{
  "n_layer": 12,
  "d_model": 320,
  "n_head": 2,
  "n_kv_head": 1,
  "head_dim": 64,
  "d_mlp": 576,
  "vocab_size": 12239,
  "activation": "swiglu",
  "norm": "rmsnorm",
  "norm_place": "pre",
  "norm_eps": 1e-06,
  "positions": "learned",
  "qk_norm": false,
  "attn_scale": 0.125,
  "bias": "none",
  "tie_embeddings": false,
  "parallel_block": true,
  "init": "normal",
  "init_std_qkv": 0.0356,
  "init_std_o": 0.0356,
  "init_std_up": 0.0356,
  "init_std_down": 0.0,
  "optimizer": "muon_variant",
  "lr": 0.0017,
  "lr_mult_o": 3.0,
  "beta1": 0.9,
  "lr_head": 0.00372,
  "grad_clip": 1.0,
  "warmup_steps": 200,
  "schedule": "wsd",
  "decay_fraction": 0.73,
  "decay_shape": "sqrt",
  "final_lr_fraction": 0.1,
  "batch_tokens": [16384, 32768, 49152],
  "seq_len": 256,
  "doc_mask": true,
  "train_tokens": 253700000,
  "steps": 8404,
  "dataset": "wikipedia_en"
}
MLP neurons of a small language model. Each row is named by its layer, matrix (gate and up: input weights; down: output weights) and neuron, and shows model dimensions 96-287. Each number is 500 + 40 x the weight over its row's rms, rounded and kept within 0 to 999. Numbers have three digits each. A neuron's up and down rows have the sign that makes its largest values positive.
Before each neuron's rows, "fires after" lists the tokens most often just before its 100 highest values on Wikipedia text that the model never trained on; "fires in" lists the words (lower case) most often at its 100 highest values on Wikipedia text that the model never trained on.

fires after: "."
fires in: "6", "9", "4", "7", "8", "5"
L7.gate412:488529464508564535538567485485379516532538486519526524490445493405469527466500488445464489455516486494455479544456546544504579521538517520526480526529550513474557549489493464472429471446429531465572453532499478452485483539494494448536605542478524580510495485408514514459513449475534507548543487440537439488472504544484471483546586523484521519452588513543538546485442471539465450539505442506486452458522442558469547529469481447482563507510476500541541525498458482565464454464546423424453508501594454471577525483463437479487434551504477489475615524494436487468495520527481415482
L7.up412:467446541495529439567488547550524588534528498420488503553473517521471534447450470375452468459555492440552460535470487483474477455421503525528449545560439557556525513404502493526564488574449497535438518518450472503496525497543440550534459420543595526453466527519569529549427549540498527595530452515507490493481466505458477463637477433501466502466495432502552536491457480537543510465479534514531502521476559447504535468452469544470472504488498457439435477515478535508501484474537556542456490487441551538530531487447488529555529473477465476538430443521550501483509493524562534522
L7.down412:483523535483519426434514506517445566518468438570531426429530511485402585514513507457526493469484555540498541561505522505404499536443524539564462586540513466517414455488461506581509544511511469463493487524477536478490481551504504465592500515454466496507455410536531508503518471576534520450538426510524489485519572438491469493434641484475496490490557426480480493562473496462516571507529501524521457532458402516502457444523473453467568514412508492542479506481511545543471502515533554474545547503559484463552544471517481452514509506496478536567487460531527509458499516494503478534

fires after: " (", " in ", ") | ", " of ", ", ", " | "
fires in: "6", "5", "7", "4", "9"
L7.gate80:479412515516485509511486511521519472543449514534510493487488523543507480592527465401530539516501507506460510513513461452454512463536502489482523467537520466457544462468522526471454516558467534494469526474508508502512559432495454478544432497549511512449435501511442592478497555569468505556480468531422502482498520488490440543517498559444461495501513499485558485529526514523481546472469511537520577457492448486525496488482487536538545527505517500526519512473470473451427568478516543499467510453487582513624512498494450498526503517476460479509422494497463515501444475466509526496
L7.up80:526470425540497513534447435411461532428501475533552433467509478522508463521501526579475474534573522475475527451516569481550428473464468480494503468448471574560483558497540479537407490504526490499525464505540490444500568442451480572539488480536415510505485461514448511439430551501517468456460485421547525510463524544514518538455471499462541469511510556479476456514554573546527523466433508468404489562520511550503480425544418560474561540476475543485519469518461422550499520460507458486504439522530607521527458419514534502515489537536565451512460527508521516548473605411485503459
L7.down80:481497501567505396494505608485517513564422499515528564587533494499534476485512519522491501505476532522505578480508511469441512508525449481440526464456462462480531611469562489519464483517503476510530513500490430490509538515559467501542497529521578451486513510561497495495502539474470493481517533478419574448451463497525447437494576473516548499468452483427463500499587482437525528529516508511496519500506486458487601570468567449469488566561515586491474484458509437482503549527543497468410589440576487481491567455496454534554465462413496519471414545546470547428470488489538495537

fires after: ".", "| ", " km^{", "%", ") | "
fires in: "2", "6", "1", "9", "7", "have"
L7.gate255:478463413574535554451520464517535551457484458511542420430438470532470504487557427483554497454533444473440499467538497522561541504511535514487429512517475518478490441486521509447480468420466505524477501569528532471481584533548517527533520498459476478447546474560446426465508501488498507491452599516454547425526586557511508566559493485523461547560560522459496492385457519571479481480473523582522508491488554517507498468522497485497492452512501533496530529514532516542532469481477498488528524465481530501468477576481549535554496573519564487483524465518449564430445497502539461508
L7.up255:521444518523497543534533475462514447454543499483559518515482506509528450445480417541471482488456530570524571428531573496469490511549513512512509504502508545458482423537520538561460455440493438528525454508446475491530558576520470575497544436510585505504472517520513509508583534563500538533536612536533524553544476518575524507549495546538477443449513426495509517503471492470533567514510520475507364518426505479502431546454583520482513570512564489575414452492496499510495522492508476554498521538478532568552568500502430506576515545447477488550461501539590540527508499475508464513
L7.down255:450579444500532565511461462490560505585475475472505477474467530449506524542487501431470467512499470449436453464497511544521552514502469574463438480553466455508454529395546521463533463533501537470479533575500465527522420503424507469538469502503416464496570501461478539494536498454420503466510380508487565511532488527574459488461477479515527570502458542536542406453460501534444447484500513507534594514501529512527498428452476462544508436523489497494518471533485553487508485433526471475497531457517507488438460549536524539471476500512523517454556499485468397403400464538461486507

fires after: "\n\n", "\n", " Court"
fires in: "the", "a", "for", "or", "an"
L5.gate32:498487518514507518564496532541541407520452511506511521509527456494540497418529476492497465499568514574472483505545453492455516480518523506560503458511457524397480461500483523482521574455490539504569489527568507512563502542495506444500484521534480528548426496569461541466516550555431503553458522500521507503612522481504437452480528497532506469516545416448508509439526552491441526493534597568564430491513585426504529491483520475485550551522443578402504529534533415483395494494453422591482548510494509497564527511430442565559467518426548513486566519543527402494450519482569427510
L5.up32:553557454449550492501525554571520467512490496517537482487540525512482434462433525534392434448587478459467493512478478466543475533523499462476515643489567498458498488530484553463493472479521427445528479426466494452480462527519557514484522458520435545543500516502549519495480500423462554478435531512526537517492448489541387538503479480527449462506528530476568580509546438460522495546487478514486494507490530467476485516467491504487462563541478510444496504515438492566568513518524464445503495511496545440563573495508534489475512518483573416444490522543512548462479445532517432511
L5.down32:394540541450534482457517558474638501550487508453580460522586483496568517480569433497498545525533464534504546461530512487483388538463458494508464513540511469534581488496528524475528551517517517468442471458490493431551535468503554530476483538496527497536510523479555452474456488494514526470500510517512524461531539533520579448500491456501499489572512511547563471574443522470552513591518452512503520572477497513466438470496488470486492479477459513493500582514436483630604416570438567566493424445482468484525596502480526508523477585517506510446493511464506432457465507519496492501

fires after: ".", " km^{", " ("
fires in: "2", "1", "4", "6", "0", "3"
L8.gate371:492502478441537529535554536579502466562525471533569501514451502486549500543495503464589483540561562482587431481524450550508546491536528528489525472519493513500429410411530509488514585502413496507508545521529460471532550496492483454449522488447471493464512536564519512448449526490512512521499520420512481531464461479524528551526561495484510485515564523548551497475503515489386452498463525489507501448526470516534487466483528554543510494448569515530519496448525504465472453533527450447435500432503449489555532528438590503563491515514521487488624584453502460471450504471559433506
L8.up371:506580481539495539525513540552506488475483551526486529534449572531534505466416432530540480503482452491518506524517493527548516497438491516605514507448569494435445578477490412512506499528488466495537534449539543447463460530482481518454456497525489509471567445492529507578542442447483511510497458475498427537501538494513514494540482493466575579470529481520462513447507523482562574535529521437447431486470435503468494511502519475444484490508476502508492513560464521528482458559463425531516527449555367479559531491445512549505453557578474579569519504543536598485581493506519528533
L8.down371:521467528545499503531479457429523532445410445477465457477551505495489505531570474475496516492405499507573551477447443473498488495509412561462424468470465527505467532519491456506453464525513485556462462561530477517462408480543480512595520499561514465493469465469475527462571560512551453461539526526553548443473511541491449480432471473549437552474491450498499493489421460510500553440517478475543492525529443499508492478446505472421452493528473539481457499484469458512534490492427527485492511500451486538533490551522452490439490509473501438508481506542517400518529496433502483433

fires after: "."
fires in: "6", "9", "1", "8", "2", "7"
L7.gate567:489522465534513481483438442525472518456562554468493494504504453555576471531501476530498510483470449497502485530430437435447497476502460524428488535497487511431490464422541492501541451478515474501520492418624456554482481542468507407562534462479494540461440606476574494522497460494479506536509507477512546451467474503501431533533460428510461471484566468483481482471593478505476496522509500514445485477556456549492471500570503556505513532555446508493524509512487496551484498455546542545458612503440449508491435459494530505506438532561493488486497463470519481583469503480584420571
L7.up567:439524501488482474429568471506541515513455431547496477453433512465528528480548516517508472477510504482512504477474519529484547527436567522522478504531481502478560503474483471604418416517588434546465477487483474545493511450534485568463497499529473491495601532477601503503496500586539497546479568532542503554553457459513491521500474498560398605524503479535466493439473497512444554539487515528496467459484468503487487540438532549470465539519507560470467481509513529405521438501524515528503543493560579522506483480546550429524539447471495520578517549472491565503536513485480574539
L7.down567:497466482548498590518454510488518525544524553479530492604538406496461468457445560436490457517455585525540484558508481535458434498552545456459493520525527507498470456488508532506510485490455513575457492436472494505490423501490514563449511520525467516488520487570496546494556470470466533488480455497479426482465490459460514552511570498502611500438534558572475491544479470535513485535472477501466531533517494528575551456476487490471488532389556530450466550481558446490515551491506512501555409449568468520477484504468445527443495548486601498576401513519507494473527525453509418481

fires after: ".", "| ", ":"
fires in: "1", "0", "2"
L7.gate447:497514546515480471452530516583462535550542484482536488519498483535455528423497451513492482512494511492522451513475477491549492438464524520413501559503520460550547470468482491447490479522446452560417488553474530470521533560538476482563547458445531525439508528498539449500480419579545459512502497427467520523492558493475468491615497434449475491471506533528494541464481420513475525501456484547586491490475430545468453531450522525473469475521519411478433568514458502443521531386480437486425530520558489534501540496499413523532426484501473527570478545531510457494513467540599447458
L7.up447:519549469515420482538505522514421424513419520435467514544458466487486497522531528489510550468541473513469521536501414516456437473489551453472512538598502506450496465532505482491519491503459517548543490462508499483492445534414511495459451453454382476494553477436460480475501407574502490452507468532500457536556450457515479528482545527562482475469450562485515452520529481556478460494455431483525506538505480515534432509470489491477530477477485517531471518481497471534494571481494528455398517544382472490426483452476532509524483472538442530536470502506535485480463416388521447497
L7.down447:413562572545530506488458456439540529510516468600501473554524478483496463513463456508481501502460537526528440497515531515564501499497500505467492479466488502469469468475561459555488464510473511481432516514527469504545592438449468492553488502503603529455492453489553543540535513452532515429538513448572523481435538549469461476504472525469542449504592439549572518536540542469506547517513449505428473474482511515548546541455535474470447540528502549495482455491483511512494525463544455499526495471498529542528509495419467481493459489498542462463482491527560564573481506516577529447

fires after: ".", "es."
fires in: "he", "she", "it"
L8.gate514:550494496488451508512518447567476499450508510471435521585512570488496504544451467513439488406518422483448454514405517488473496465476427518548548542499535517436606458456564569413412537386540499487509482459531551511473583596531451487515478482535523435464507465517468558483497454555536392565476481508529487514562430471472507522505516545475492501494411479528521457500543499519519486468488497531481451553526507505514479527418516461585489492561543468484469505483479491452575510506444471573448539547484534377578525504525542495449489525458551527511446529500471516496556479466485541489
L8.up514:403498505543514477510475508524492602446562523500525489560520478505508491436540492499535498479500546436466527553536498519536410504446540514460513555496396473541514488535495489467458540503454450476489469430516517521523535579562501441467541441487599534457453498528519495478541412490499523485499475481455536483519552557523524521520443567454440543509541433468481518493418489514474485555579515474538503467505483523527498411496490501465524465480556447428488566560489578498429473459518440500499537513492533551546492475564453535556477546497496488533494512523497507515476449486509438463
L8.down514:562514467465478435507515527483565516526506501481487502469470599491578523495456502445527469486518454537506455470471449501512548437510496497541502482586544543491458540567444523570549501480508531433527480520493510454474522538542499457440432507472477493497498513474544531494535560483466547505525539479486514432524434484544470443489475550475410561491537498483522462459488535524496467535479459469598517484482471487468510591487485489521463524520517562474545518454505488490475508539493551454555549505433496468530516452390539532505471532434478463466626580502511612471494497455524485548

fires after: "."
fires in: "0", "9", "8", "7", "4", "6"
L8.gate467:484425565488510468547503571546531492512487510412498479495505493543519466497542501423551509495520466467469477640485535535457535542501558509543427544557482486416477493416458501501502472533490502498406462529491516445560444560529456533553577456443510465473493478535481414502522520504519533565463521458486500502528554542516494495511524544555533463439490494501503466406474528538513531588498424463471454503486449531541535534451522526424524579421550524478476459531526475443449467466509520523489466452537383579567535431482436440512445512464480453550533490501491422518517485522578442497
L8.up467:424441440467504516502445465490496580480494608467633524469469443478476526523459459465466529473440525514565493476502520497461491403487524526465471541544518493562504450475497507504452479528494464439529522512553541473461443501462446407552568524539545548456480505468502481478545464521497477478532445507468463514515557512486502546452522433487468456502527479438505528482556473514493483484475576497465485576535495466553492511575465470540500494506563504555513541485503543418511593473491493544470480633441524504412510467523568532530458477542532580432518499482499473470546528518536519526
L8.down467:525437525541538477526551496499464540527439548488531492555483497531514554549492501523517445466493512504536504483473467467530502458570581514527516599444565526506501500498504486488472493526514522444497508441488576573507463509487518476485491507498528544496452512506564490502550503452502537493488554480473517571478536527494418454459491533416563511495563491418497458607515494505439540480503550561544437530543568514528560466542465491531437546517530508461504503442550502504454570471476510490500505493465505544482416483419533501515502509476518477554511403519446589422521459495484480490